Part of a small language model's weights.
Architecture: RMSNorm before each block, rotary positions, no biases in attention or MLP, untied embeddings.
MLP neurons of a small language model. Each row is named by its layer, matrix (gate and up: input weights; down: output weights) and neuron, and shows model dimensions 0-127. Each number is 128 + 32 x the weight over its row's rms, rounded and kept within 0 to 255. Numbers have three digits each. A neuron's up and down rows have the sign that makes its largest values positive.
After each neuron's rows, "fires after" lists the tokens most often just before its 100 highest values on Wikipedia text that the model never trained on.

L2.gate27:129108118166074155159139155126120096048133142132110114173142100136121172114144111171081119123113073159104121102162091147134124068139062093114102106137066118088133070105168109087147156057093093155176108149139136119144100131134062146062138103148114074168160127178049114124106137073128102104102095104146086078105143087146162122038135090119136131119178144165158111079166107143053163053189
L2.up27:097136187222161139102063134160109164178071203119144126138124123118114175134083123161102133171134086144066129087163085156097154115087098145137128076067087118073100094139121066089092133077103136119138123096137120081110125129134123149119084124145143115143191146168071093132152151144102097130101120078080107100095147084125094097162081114145145099185199099168104104153109131178147117156168
L2.down27:151054163152121200188191144113111125048121067116147102124105103113112179111158143161101155127123126157141150063156137126138129101068092112095084187128106189155145118148145168165134117104119149119116122127141101154081101090154091136151128101124118029131160103151125130082195108077167189105080100086109192091173085115150132120158120142121162197124135136109115157081149138114106121121111
fires after: "\n\n", "\n", " \""

L3.gate201:174111203189099130089071117153123139069151068114119153172147119118147136129145165134116110157110151182103131171144134127154114111113140157077183136156070120118149098147078096175157162071139143160127088139134135132062116098163109112131078110139173174162083132104174105164145142104178134118142194124144146086118136108142170139090141124047134128095145149184102149079126105134094123104090
L3.up201:099157125099135139148092111110179131182115110124161065050101129147097154115124069163114154120064103107111179153104101073125164108124096160102175132139147156120169163095219141110130125131175157097133173094124175117162119091081113116082127145118130111143119184123102125182124127027156164149143141102169134112109072124091143096171175126077070119160176141089104072149181196118136128169158
L3.down201:142149124080133113154096124115089158146119120081153151144142137214056151114112100086088126060117141069149117062153121123102142083112145110053123141102148107129124121141127127171096127152126131103109192164114098123200092111145134146043157095135171181113094137153161122112119138158132101160174108105082141140188064085128103167117099185112054119076155142155102143140168100173103133089169
fires after: " |", "ag", ")"

L3.gate87:134127119149132123093117171176143145157083145132141123143108086119096137156172093187090130143069123149103131100148135083075224138198117138154116116159127149157100137134103181087154108165168130139123098121091158109141111159158143171106133159122171104111109177096163130151150101128139109131121136145081105116087132154150176102108083162105143182064111078095135198195152176139156102146162
L3.up87:108134169195139105153120098107114172157125127037115129128126111131139203143075186098089079097128176179053078104150120153084097151107165111089133090115101119064093112083096140103117104121093140141095100117123128129125200124110126166101116145144124139061158129129150147077054097142112146185140163082079137151181160171179134121103081119166143088138085138191110166138145129120122119060123
L3.down87:108110164107147164149122198114174072063148137163131118134099107125086115124107096176112122137121090082163136132100119110117149149136124195093119152170106108163141127171127177128193111181110126110146200089113145162111119137154077113092127122170140108098098133138092120153116146086078102090096127201167122067051114145144170091164141086076123121133109138079139184097120208155151107149128
fires after: " cre", "oin", " oper", " found", " estab", "un"

L3.gate726:110141129087084175065076088133070132105098153049170116094134140155139150135101149120126105115114160114076117111134146122078134064104103131151119161097054088086187140139188111106090144114118006143108169115129123082154130127034158140170154076100117104132123183161134121109136109157153126177137189135121141137160088133112112096069118179095107114129075180145181107147130104101097127118168
L3.up726:082103118076181142097099094123131150172140163137110127083098165107122120135086132171150177190122138085133124134111155093120148093089156169172133147118173176064119096167156184119168104104132052108114176112136093120161105132140078112148140099161086115135138112136109120153183128091111161156129215105200098068151104064130115099130097106143128133144134099136118224091036174129118112096138
L3.down726:145144160168075132181134125172163098093089132174106171195111082153151151132133137145166172105127148108139120114183174155096091194142139127118099135151120135170115205121132107174109167138101145100118126092122147121084167119159182089036113152117173135143120130141186197135125144135155098120095102165088084181125162140159167115202128133132147116109132126136082109092149161136147139148097
fires after: "o", "ro", "a", "ount", "e", "u"

L2.gate568:097092138165136099123157162138112159120188071096185176146087149072109155153115107127200198173103160133093102147149178143067087147138100173071123166153138111106128171137164094106144125120172133151101135082052128116187151095157183138154137085125159098102073119121074121127170147134061085096148178115151100159136140109079173105116110149117165157076135139119165108126137138126169128081140
L2.up568:139106138115196130149146140103109126120138154118193165132069171115103107147189157138184168135087177113157059123126197143129115153133102095064178115105098080131153183134120091052169158145172115090160111161066136156128185141137074151115126162108157113145082162115136165090176171133131085100170127097087101097161142123142148127102119117149216179064170113110084151093179107158149170099071
L2.down568:156104113101157142154164196089156149091098090128163121126100041147147172093115074181117103114141138112121073073095092103119143122109163128129171024089128143184123117106142146141102139153170139131175097092180092076105129087115145116107150120135146110127112155179136152109141076063209145185097135137123122147120129129114147128133114116086059114139078130094155145123082109136115168184123
fires after: " sh", "ap", "b", " ch", " Ch"

L3.gate448:156132125173123108117120146049158152125196128078108120163116105154102125095101138182159086152140166091065190107124139133086103107114132054126136153105133093156139118158132108097154135177132204094175138070141170128144149116128071127125156152129132115146173143147123121091127200123109122132177163112084156149142083083114155117122161068100142124082076105122099125118104123116114071124201
L3.up448:165105162163100065110168133095093122205190121108156085131086082114164109067146156156137125171165135146164184119167135127110120142075088160187120119168127131149131072164116145129139140133113130091104081127086137076132070167114117114163183126141112116139132145141145137139152164124119121114112106109130122234118171095108143132019137178142090098202150131165082147115119156123124183072112
L3.down448:175115111085131100061156118188130148222082141109165159132055104068134103145128147110065135077157120185128092176135140149148170129123144148131127181119133113163166099068079154136113089148122114143101159164179127154096121110080089176197121078070163125157133145170145075113186078139165166136141133160134113192090167097109151140101127124154106152196117149090098070152071113133095159070077
fires after: "m", " t", " T", "k", " D"

L5.gate169:114122203146147143115158102114130124085091113101131142123173060115085160113061165165129178115104083185095065147122071138071089113081127129134186108103097088144094098136225126183165129071154120164142143121058075148110095103108125163070138127139155137144090138218117133137138147082128216071155145073146143165154193132129106149143124148184166126101191140153115084110159146149131139109104
L5.up169:047180132113129107089121142081187175142148103096106106098154150145100136162141130155134109081147150071111108095214131096132127143169142119148129149111135129097185154100122142206138135127098147078121118079155083203166206127081136143167111133121103148117209164090123135163106072131062123101145133067145126139131079121091108106062132105143047117100131169128100131162112139102084110106156
L5.down169:194041120153137134161130098161143126145100112148148139160070050137144131106097139103115188103112112188110114103139142174088126126116130148142211129140092094120110128168160128039163160098144118141124160166088139121107107155164142136125143144189162126176173130100117151125112159107169170106117158151116139092148179189131115142192123125134212174156160140161106112079087141121134116145118
fires after: "|", "-", " in", "9", " World"

L5.gate350:079131134129144149088110108081143137122133129100174114172095165049124158152173056147138141144070126104124116151104138082130139137116160095220176109137129077178149120159139105089106138174137107166187095135152141109178159140176108109120129176164144129087087084103062116115157160083130106190132224206127132153096126085156153145080093132122125107137140114132102182115154132123154111107102
L5.up350:090189128108129136071126122092208118148095129092117122125081186111097144175131111148150150073068158155110091177138133075129111153145097102200113056153153090094152108110128152174139154149127071167148107054137114146139182115148123085155149148149151169092113077128063086123121164125089131176162151133080106163109154083120162066096067144117163082083103115108157181129135134114119115140132
L5.down350:125115120126067107124125143100110134083096184167097185075139088042144153113131159174131118126141108154091108132126095150131150099099154128143155119102132108121109123096135133161161195143154111100163114120098156092105189136137115144170117198189150122177091101137147062126170106100107144119143152053112162216081102148168151168078105143145096058115097082088104131132127114143129146113137
fires after: ".", " |", ")."

L5.gate241:137185112140129144128125132116127169148160122100070047128118130120171146105152148070137172090138136072091134130145141148099136103164126176121155183142109088178136111099133132147170176142118154099205187158145128069177152123094126097119141170130177168131102161122142124101130134067094179098112104095096108149190155151116154163092111119126115130103134124097133151153126137136144130174118
L5.up241:091182151113108110139091127116087114136138111163142058087116187093125191111162081075128220098112093140124130103119165180157125065185102154128141177143132109171166149138139099138131136151102113128145162144146091118208142137140110134133138160093185183118088170125114118157134082069084168112133136114160110172108150083087112109083090164186140127076123159105135137133138132205160145177134
L5.down241:080187101082117156117124129089114165128137147133106178071078142106125118108113103105099149152151104073114183135090133127170146091136038109119222091130109143145122086176140180204098162138127147110111134130075102151168086119118137116084143173053131168105133111104151095102151176079164184073095184127118154122096077124117131132066137147137069154122116129075081114138144136157135155114121
fires after: " |", ".", ")"

L2.gate355:134129127141111141135180156167081172130104088190077145164108172138126172129157144123150149096163212182138141071077120083171112119096178149164141097134132064141164092137127078103134108148120121159105117164087158146106165097136132160053134052136105150089141139129119170104099146152164101166055124147095133135116114084137110075131107112115135172144120129143083045112090103095164125147115
L2.up355:204103175164149057144074121141150101238172111162151090094143121102166079082122136142093078143123113130095108150137151111170137127134105161190165108150126069109174071114138114149165136109158120093061071107119149176147115144121139133163130088129126131097151150169097173160107071148108103090088169108112172155132165133141132135086085096136156153105133152146107122137121100177108123125161
L2.down355:102081130164131158094085164126125113119121124163110119093101194164166130062171125118122116153096127136096112068138036150125140134149149145101119113085095152124110086155155171134123102111113131131141165136126155132117134117114100104131151162141095170099147090118159155168067145092159118074136185163146167078115136146113149080123093104069059133142165106107134174067094169082154125151112
fires after: " t", " w", " T", " f", " |"

L5.gate480:126231167186139127124121141147106119134091116132161154134095156155132199111147092141121184155126088156091110130064163102078072144090139184103135070144110096076177190106122114145123157084131078133127146134125071094116113164112132155151163127107135143135139133097119131080134100117146105114184175121122101104167114140131104187117092170144113159116155129122138102108203100147108168074115
L5.up480:105177135171115145127125141098114162142103163108156148125151146158180088104143208178114114120131180171141182087178117109082141112107175119125077094122168131143102102146093102138098188091131137085173102118122144156167130254151131133165077138142067110125118096153132144161106148131119126076133048088134097159071107106147153124075165121093145090117113121107146106136152156096130124182159
L5.down480:149074101108118187124116106099080070134090156148137069155133057212140088194121174163096152102135092153165158132094134128180154121152109083140122116119127133123091120165182088149095134123119148137193193119107164181106124187100118061141116122100068098129133164132149143109138112117145112172135117081181130135144104134201171209089091116092175117144125126165114163120118140108127128174124
fires after: "\n", " to", " in"

L2.gate8:096166118153099139164096150083180157143144127092140155124015160135055147098094122163125100116133124188090166136127107128109126150176162142057144091108156173142133133073079128125140103147137059125169162170117140114145138161124072151087104136134133138108048163079102136123108129125107161089145123086112122103103159127180114119137056135179128115123097114113162066076137189166168091190152
L2.up8:116126131111158100161107126125113158190090144119113143145081128123177103104108135156085111119109173170064127144122131130140135190162121186135114150113162115182149152132118128089145083178136090065163147128113117143130097107141103179098111093097124111114125154141105160124084174117115082049168144036098128145090119122122140128100087107122091109107080158119089103120156204191158104155127
L2.down8:133153107107127173063104097088115145161109159088124082095108124122145063101114130119157162077147120151121175150106108080120138140153169189126177101122170192209122125084093145148101098180119091102161159168073175119128124158137167092074120117165070147138072172095085118192166130091105151098118130074164169111147126120180170100126130138114132134138120086116100097096130128132085070151070
fires after: ".", " O", " R", " b", " B", " head"

L3.gate305:111150079108085154132126108129149141120164118147129138172132184085111086085106165122134117083111088142119162050144093148164088150132196191115055177084145156155135181097138045117138077121176104099144087102062100149126073136064136148119153132138131197137133136145140146099084197139131161077108155159102125178136126148091127113157109130103127142097182113128186139099122077103115061150159
L3.up305:150132195149113130129153139135118142109119076087163118170059156132130076129092150092118169114186130091134121126121113091150109093126152150135129112176142096163123156136076141146146114119127120113099097138099121123123115118110117117145131085171128093182208146155128142164119124148116075090048106091126130159126150110073159161163106157143082110204120101039110138143122121125186085076101
L3.down305:130090150142064123114167157179091107123154063067098141151134095166156121130115120103113137090099141130063106108150085137121169127127129116089146042089081109166096068151146162119114050126106123103115132131096134180143133116105136150122156137126085200180147164163141154174115088097111120117108144175136106123122150152110104156161113114121126129148080079065115113076134107111207140093140
fires after: " t", " comp", " T", " a", "o", " tr"

L7.gate50:161170099187130131146113146075137131085076089079142107100136126123158135150151140114099207197146118174148146178125117135108146166152179138066185123110120163180113111121175130207095108111114109191147111084106137124133197103135126170112141165098200138168165173091154165136146088107156134168101083140140077084111122151109154110139146095111142167119176148159111116122160136156098149136165
L7.up50:174159121128139123099171146111140121153115143117119128103152165174146144097126153163047104119143048155111222095068108182123134099092095157110152154184213128102171111110144104051109166087132147087107146056136102096180112141149109097098094180161118098145178142087074125139082119109123106132129133100151124152115166154143134127120115120118143118075136167136107101170141172135068128133151
L7.down50:221118128120135160097148127115188151140106119077106098095162163135130187178151213136098150146122180150111123119132091127115145159135186139144070109045128144125145117148205125125167080145104181111144157125173109102150158120134101092137096138116150083116088132107177164163173091098135145142101118115104066083142150160101184118147135161139150170145156126153115054114167115158047189150178
fires after: " ", " to", " was", "ly"

L5.gate494:140155127106159158121130128111118131024125154111138083165183127092175185151129102132116198120140149120111133149082104112078153139107113124181123120084114127119134169104181131158125147126168113078162187115188113132138122079142186124127153190117121129165183153172108154090097179168149147145116138126142123130155124079115162078121125167090088188119078117120076171129129226147165128071142
L5.up494:137133181155079095142134149095113097090149158155180073104102196174116168091133157122148128135116151174141129121141088159159144146144128079105157131039139135111072142110158142139087124146087127131136099127123094112206128155156140102103138154089146135150089108156145092131095127118127102121127133124144165088162151091125131056163152069171162147120099201067134141103105128106122171113105
L5.down494:125176132129168112100130175130116073106132169189098073145105117180153096133193146095175177116114148133128079175121119152171083104113122140104178074123112103159115129105162056197057141148103092190140153144133124130142135167180121115119098148129142126115137144158191150110194137186149131087146111145158128189125105110158073139125102122136151131138158133093128140127135112114144067054180
fires after: "|", "\n", " and", " O", "009", "007"